Weights of a small transformer language model.
Size: width 448, 7 heads of 64.
Training: a variant of Muon for these matrices, 667M tokens.
MLP neurons of a small language model. Each row is named by its layer, matrix (gate and up: input weights) and neuron, and shows model dimensions 64-127. Each number is 128 + 32 x the weight over its row's rms, rounded and kept within 0 to 255. A neuron's up and down rows have the sign that makes its largest values positive.
A block is one neuron, or neurons of one layer that tend to fire together. After each block is what it responds to, as a language model described it from the Wikipedia text at the highest values.

L5.gate1319 [126  62 160 135 126 183  88 174  97 102 120 154 193 166 118 127  88 177 106 139 123 139 107 111 163 151 141 117 113 133 191 129 172 151 121 202 127 144 173 194  93 127  78 125  80 132 210  94  77 103 124 152 180 170 164 125 133 147 118 104 156  83  90  75]
L5.up1319 [147 124 138 111  77 127 127 179 110  95  90 131 159 211 187 110 183 151 155 123 180 137 140 114 149 173 128 123 114 138 123 139 154 147 141 100 120 144  85 107 170 196 148 248 120 151  99 114 149 133 129 127 169  60  69 111 124 145  61 118 104  84 159 105]
Geographic coordinate symbols

L2.gate142 [236  80 133 204 107  86 103 143 137 126 126 162 166 167 137 121 162 128  62  93 134 174  91 140  82 126 135  99 112 116  66 157  55  81 112 150 132  81  87 132  68 124 121 121 172  91 137 114 162 105 157 122 137 153 122 130 117 143  75 124 138 145 146  98]
L2.up142 [232  83 123 165 125 113  75 110 133  90 156  80 123 108 131 136 138  61  95 184 132  95  89 109 134 113 120 111 143 111  51 181 155 178 138 155 176  19 100 127 108 144  96 129 159 139 163 102 114 141 139 150 143 182 116 159 115 117  80 174 146 149 149 109]
L2.gate248 [147 100 129 121 127 114 161 112  95 104 169 126 125 187 193 140  87 177  74 158 114 115 167 124 137 129 117 150 183 126 162 155 136 119 207  36 155  79 139 155 136 114 117 159 136 116 131  56 172 157  71 209 152  89 123 127 169 145 131 151 168 153  64 168]
L2.up248 [185  91 119 128 132 108 118 118 123 132  76 153  93 131 178 138 114 145 113 169  75 159 134 124 129 126 142 138 120 115 111 171 158 106 118  97 107 119 102 141 173 142  55 131 119 131  90  56 135 161 118 123 172 147 154  91 152 146  55 134 160 126 124 135]
L2.gate328 [117 152 140 126 107 173 112 104 121 136 170 165 130  82 128 105 161 117 154  86 108  91 108 158 142 115  67 113 126 114 127  73 171 136  94 138 111 180 169 171 140 165 115  89 159 123 168 176  95 113 101 137 117 155 144 163 117 147 174 146  90 130 104  74]
L2.up328 [148 114 122 158 134 127 174 120 121 132  83 170 179 139  96 168 138 124  96 137 137 142 125 111 162 153 116  90 192 189  98 157  97 147 117 166 153 129 119 166 108 116 168 121 158 100  65 109 164  94 114 165 144 129 125 136 176 130  86  72 189 156 149  78]
L2.gate473 [158 148 166 127 133 141 103 124 140  64 132  83 193  97 117 123 120 156 133 176 156  92 125  54 154 166 114 112  68 152  91 150 157 177 132 104 146 131 172 111  98  98 105 108 150 156 144 121  95 158 149  88  71 121 147 139  96 116 103 168 161  83  67 114]
L2.up473 [152 142 150 207 119 126 117 125  87 151 139  91 141 159  63 180  89 119 120 117 121 169 125  91  90 136 157 128  96  89 105 177 162  99 157 106 125 148 135  65 142 141 124  96 196 180 125  82  94 162 207 144  89 202 146 147 134 142 100 166  65  93 132 134]
L2.gate603 [156 150 162 130 146 121 117 173 126 171 108  90 107  85 169 141 115 141  80 154  84 165 144 169 149  54 150 144 105 140 132 180 129 137 110 186 145 174  87 147 126  94 111 137 115  34 175 139 151 144  87 135 117  98 120 127 118 162 111 110 130 199 118 143]
L2.up603 [133 113 135 104 141 121 146 131  90 145 143  85  82 134 189 128  83 110 136 185 100 114 131 112 139 103 165 145  73  98 159 159 127 141  66 154 141 168 112 100  69 109 126 148 107  98 155 144 148  86 110 176  83 175  69 109 126 117 141 145 162 179 176 136]
L2.gate700 [107 108  81 111 155 158 141  60 133 130  94 149 124  76 112 114  99 112 126  86 154 138 148 130 139 148 140 103 106 144 115 107 136 159 121  95 104 165 121  89 135 123 117  96 128 163 149 121 155 141 104  82 106 111 134 140 173 197 133 128 115 123 106 170]
L2.up700 [131  87 117 138 134  98 169 114 141 126 124 166 157 113 125 173 104 118 154 165  88 181  91 145 108 146 136 158  92 182  75  66 124 159 105 179  93 112 115 144 130 157 168 153 140 123 129 103 120 121 108 100 163 101 104 160 134 112  85 110 145  86  85 132]
L2.gate1071 [142 104 113 152 118 128 151 117 117 174 146 113 125 175 139 114 165  84 164 126 116 102 128 126 144 147 162 161 165 143 152 135 130 163 154 149 175 144 142 151 184 143 115 157 167 137 162 138 163 125 129 153 160 111 140 133 123 158 115 127 186 137  95 177]
L2.up1071 [152  56  71  88 194  87 126  97 109 146  97 100 182  97 104 161 160 122 204 116 133 105 122  99 112 142 121 147 131 120 105 114 106 155 140 114 168 123 153  62 173 117 106 118 181 131  81  57 159  94  59 118  68  93 129 100  95 101 135 128 186  97  56 156]
L2.gate1118 [102 142 155  94 153  80 142 133 182 144  85  80 117  98 183 112  77  94  76 106 131 183 136 106  72 140  87 127 162 140  94 161 131  75 138 182 142 164 140 124 164 157 178 159 100 140 120 132 129 126 145 116  97 105 141 123 147 136 112 177  55  95 124 162]
L2.up1118 [152 119 170 123 171  52 140 105 176 108 148 123 190  98 163  62  82  64 141 167 120  96  96 102 110 188 128 127 163 138 100 158 152 112 139 161 150  73  97 160 166 146 146 133 105 107  87 117 152 161 135 132  61 153 145 106  62 125 159  97 104 155  56 166]
Mid-word pieces, esp. autonomy

L2.gate35 [177  99 119 109 193 135 128 115 208 105 140 132  98 182 172 155 140 142 178  89 126 159 172  91  82 110 149 155 144  93 161  96 168 177 131 157  90 163 165 169 100 137 143 121 151 155 130 120  69 143 154  48 169  60 122 143 106 132 126  82 127  91 125 148]
L2.up35 [112  70  85  90  84 108 118 116 131 125 149 167 110 135 164 108 154 126 137 100 164 161  91 133 110 115  95 131 125 162 121 154 156  81 119  88 112 166 165 102 151 144 202  79 150 124 130 125 136 144 168  68 155 126 151 108 110  63 143  54 117 145 154 189]
L2.gate61 [125  64 126 114  78  68 168 145  84 142 196  91 142  60 100  70 139 156 171 103 121 138 163 157 143 167  74 154 153 136 123  95 135 111 151  87 131 135 154 138  90  40 140 121 111 213  88 189 113 139 128 192 140 104 173  87 132 121 103 185 141  65 106  97]
L2.up61 [167 132 123 106 164 138 119 132 130  88 137 137 124 142 111 130  49 169 110  79 141  96 139 101 180 130 149  94 177  98  93  90  50 121 131 124 129 111 133 131  59  99 191  89 122 183 117 161 120 155 164 143 114 160  76  99 156 112 141  92  48 123 100 158]
L2.gate219 [145 111 140 134  85  72 102 143 123  57  85  88 173 140  93 165 106 110  89 158 111 119  93 162 124 138  81 191 136 155 126 149 150 107 121 181 117 103 191 124 162 123 110 118 179 102 131 152  98 132  98 140  71  83 155 169 134 165 132 167 164 141 100 110]
L2.up219 [126 146 178 149  70 131  70 118  80  72 170 132  59 142 122 127 125 155 112 128  77  78 135 136 147 175  98 190  86 167 109 139 174  88 132 156 153 189  60 154  59 158 171 108  97 133 141 195 130  64  82 172 164 127 201 122 108 123 113 114 124  89 160 116]
L2.gate635 [216 180 157 136  72 152 184 207  81 148 120 113 155 121 102  96 117 102  91 163  95 135 120 133 163 121  57 157 126  96 148 131 112 175 138 109 129 145  99 109  99 108 103  91 124  82 124 115  93 166 177 109 115 195  57 129 116 137  90 170 130 146 153 145]
L2.up635 [150 128 131 153 164 146 118 183 132 148 151 134 117 158 196 115 104 130 125 116 104 111  54 157 126 121 131 127 119 148  80 195 136 134 174 146 115 131 106  58 156 142 144 138 134 134 187 138  57 169 145 143 198  75 105 123 171  85  99  90 135 119 123  67]
L2.gate727 [156 159  94 134  87 146 118 131  84 121  99  87  72 114  91  90 102 164 158 123 113 126  93 135 166 161  81 136 116 106 155 171  96  66 190 125 127 122  91 184  91 167 131 131 128 151 160 149 175  93  98 155 152 139  85 108 124 114 114 131 122 134 112  91]
L2.up727 [135 125  89 126  84 174 153  91 110 128 137  94 105 169 108 113 123 140 105 119  99 117 102 186 116 184  97 154  91 128  65 158 137  87 125 141 137 145 146 166 119 136 150 124 109 116 157 113 101 124  97 142 131 143 107 118 153 133 101 124  99 132 113  93]
L2.gate813 [156 129 154 124 110 105 139  95  84 130 144 103 146 148  99 138 141 130 122 172 121 149 154 170 122 177 219 153 134 157  97 165  72 102 122 165  60 147 136 131 114  85  91 120 130 162 102  96 146 158  83 109 116 122  89 156 105  85 178 109 147 106  40 111]
L2.up813 [160 192 159  68 145 147 164 126 128 115 155 144  94 136  70 108  93 108 107  75  88 148 165 106 181 173 109  73 137 132 108 174 133 181 148 154 112 130 127  76 161  75  75 110  63 119 146 195 100 180 118 151 119 229  85 117 144 115  56 100 138 118 101 155]
L2.gate863 [185 137 123 129 146 152 117 142 136 127 152 177 132 144 120 135 143 153 123  91 175 117 165  66 158  80 133 151 113 133 159 133  95 101  77 114 141 199 149  60 122 114 137 145  97 146 121 130  82 156 147 107 107 161 127 133 119 144 189 132  89 121 109 141]
L2.up863 [181 149 161 129 153 155 114  72 154  89  97 138 166  88  75 153  86 106 123 151 128 105 101 149 136  75  79 144 118  93 169 111 136 117 129  69 165 152 160 120  90 153  93  82  97 179 136 108 112 130 102 143 112 116 140 116 199 142 141 122  76  84 195 121]
L2.gate1090 [111  97 165 170  94 119  74  98 148  53 111  69 130 145 156 168 237 183 116 117 165 119  79 172 149 108 138 177 190 124  79 156  61 161 125 149 134 128 139 184 168 108 113  84  69 145  94 125  86  99 142 158 147 150 181 150 100 110 135  96 194 129  73 166]
L2.up1090 [168 145 167 123  92 117 127 159  57 130 115  73 104 151 113 129 105  85 108 130 126  96 133 198 201 130 121 104 170 170 144 146 110 189 123 125 138 166 129  72 129  81 128 150 169 110 126 125  83  97 173 102  90  82  83  85 106 131  92 162 154 160 105 117]
Mid-word name pieces

L8.gate646 [132  70 133 139 134 151 157 123 122 171 108 140 110 130 131  99 115 131 125 143 177 116 136 115 152 111 120  98 143 151 100 109 104 123 106 133 126 189 122 120 111 106 152 134 132 110 155 132 172 171  87 185 143 122 146 106 109 145 168 160 101 107  69  82]
L8.up646 [166  84 142 105 101 115 136 134  89 165 129 108 100 134 162 125 174 136 150 144  94 184  82 129 170 151 148 142  95 154  51 117 175 108 106 198 137 147 159 184  85 140 126 152 125 194 147 136 146 140 116  64 107  86 147 166 122 119 113 167 128 144 102 172]
L8.gate921 [181 170 121 119 182  87 139 136 131 151 103 146 154 121  94  94 151 147 104 175  95 176 137 127 106 145  97 117 191  56  88 166 103 146 108 146 113  65 152 144 156 112  70 119 177 102 140 153 157 128 151 135 135 130 158 110  83 107 164  81 149 177 165  84]
L8.up921 [127 164 122 172 141 107 162 156 124 144 132 122 171 137 164 147  95 149 108 129  71 117 137 100 201 190 115 127 105 127 132 162 184  67  87 141 143 161 175 182 121 166  83 115  77 104 149 150 135 146 173 175 110 172 142 113  84 160 198 119 178 117  84  73]
L8.gate1124 [143 142 161  86  72 122  70  85 129 129 141 113 104 108  91 119 160 115  66 101 141 176  86 114 129 124 117 136 174 144 128  88 120 149 120 104 195 127 102 101 122 121 159 151 110 146 135 204 158 181 157 128 118  94 119 132 100 110 151 151 139 120 143 118]
L8.up1124 [ 55 173  87 142 145 124 138 166 124 102 123 105  94 136 116 118 163 138  93  93 152  90 111  96 136 153 157 168 151 134 132 109 142 112 151 114 220 156 172 135  78 160 146  68 115 163 128  88  94  88 171 135 158  93 170 224 117 181 144 112 117 155  87 173]
L8.gate1200 [108 108  77  95 125 162 164 136 171 188 181 136 135 163 124 104 164 176 174 167 148 118 147 111 115 139 122  86 171 172  67 211 130 187 113 158 153 143 148 150 138 126 120 157 130 103 105 133 159 167 134  76 122 116 141 103  89 126  99 131 106 126 103 175]
L8.up1200 [165 160  83 179 135  83 128 111  96 165  93 155  60 107  76  86  83 172 150 164  90 142 131 129 130  91 138 198 163 125  84 112 175 107 151 137  87 177 158 120 190 102 100 102 131 108 158  70 175 191 142 106  75 161 149 133  96 147  98  83  87 183 132 137]
L8.gate1340 [ 66 136 146 145 129 102 133  82 124 155 150 123  64  77 174 159 169  80  97 125 169 183 134 148 127 124 111 137 101 151 126  88 209  72 155 132 127 128 160 139 147 104 123 123 111 120  80 134 103 165  90 153 147  92 100 125 108 143 125 182 151 183 105 126]
L8.up1340 [128 104 126 120 114 146 122 124 152 114 146 122 123 105 100 125  80 103  76 174 124 148 129 173  76 145 101 147  95 177  80 121 105 162 146 119 113  81 157 153 107 184 171  78  62  64 138  82  87 185 127 111 134 122 109 112 160 148 154 127  82 187  89 126]
L8.gate1342 [178  86 150  78  89 111 119 173 103 126 114  88 149 121 104 100 167 122  89 120 134 102 106 180 131 145  81 173 120 158 144  52 149 111 176 107 113 153 139 141  88 132  61 142 173 160 152 140 168 141  94 154 141 132 158  96 108 117 110 142  61 122  83 147]
L8.up1342 [165  90 153 139 101 187 153 165  94  57 145 105 149 147  73 154 181  79 123 130 153  95 127 105  96 137 170  91 156 117 144 131 134  88 163 148 118  92 129 168 118 124  92  74  88 181 107 152 156 116 132 143 113 163 153  89 201 124 101 150 167 123 147 148]
L8.gate1411 [ 91  91 134 154 125 212  82 190 105  93 135  68 149  97 117 117 167 120 144 100 141 134 121 150 145 109 105 167 136 116  98 104 145 171 171 123 148  89  76 161 109 133 119 113 126 186 204 150  87 114  81 146 162 110  91 161  89  90 131 142 222 171 109 140]
L8.up1411 [106 140 133 136 182 156 130 145 136 110 124 134 110 118 119 169 138 157 118 143 138 106 124 164  77 129 147 127 144 156 123  49 123  69 134 152 147 175 117  60 111 185  96  94 129 156 146 117 135 134 121 132 166 125 181  86 148 120 146  89 136 111 180 162]
L8.gate1424 [ 96 123  75 100  98 119 112 138  82 110 172 119 138 147 117 120 140 115 134  90  95  93 136  85 166 188 127 140 157 165 117 159 131 104 116 126 175 147 101 156 142 106 148 128 206 125  73 144 157  97 133 122  92 202 188 163  95 114 198 168 137  56 107 139]
L8.up1424 [154 132 107 147  86  85 134 100 113 151 122 138 128 147 108 149 133  80 153  78 122 168  86 120 151 125 139 181 185 121 178 109 111 118 167 120 123 130  95 182 145 174 112 128  64 108 191 136  97 134  88 146 132  92 129 115 111 117  83 149 138  76 128 177]
Capital-letter acronym pieces

L5.gate603 [ 69 182  92 107 141 122 141 121 137 134 199 118 144 167 101 125  73 116 110 103  81  87  98  91 135 126 121 108 103  61  97 119 116  82 184 117 119 160 108  86 172 147 153 118 233 195 131 109 131 133  88 104 140 186  85 130  87 118 172 101  40 155 108 165]
L5.up603 [108  96  97 149 131 122 157 167 141 144 110 133 149 151 146 167 137  64 146  62 139 105 108 114 118 134  88 139  86 148 102 110 148 159  94 134 104 131 172 145 164 142 126 179 183 136 138 126 156 158 142 137  92 112 106 160  80 181 104 121 103 129 141 119]
Mid-word continuation pieces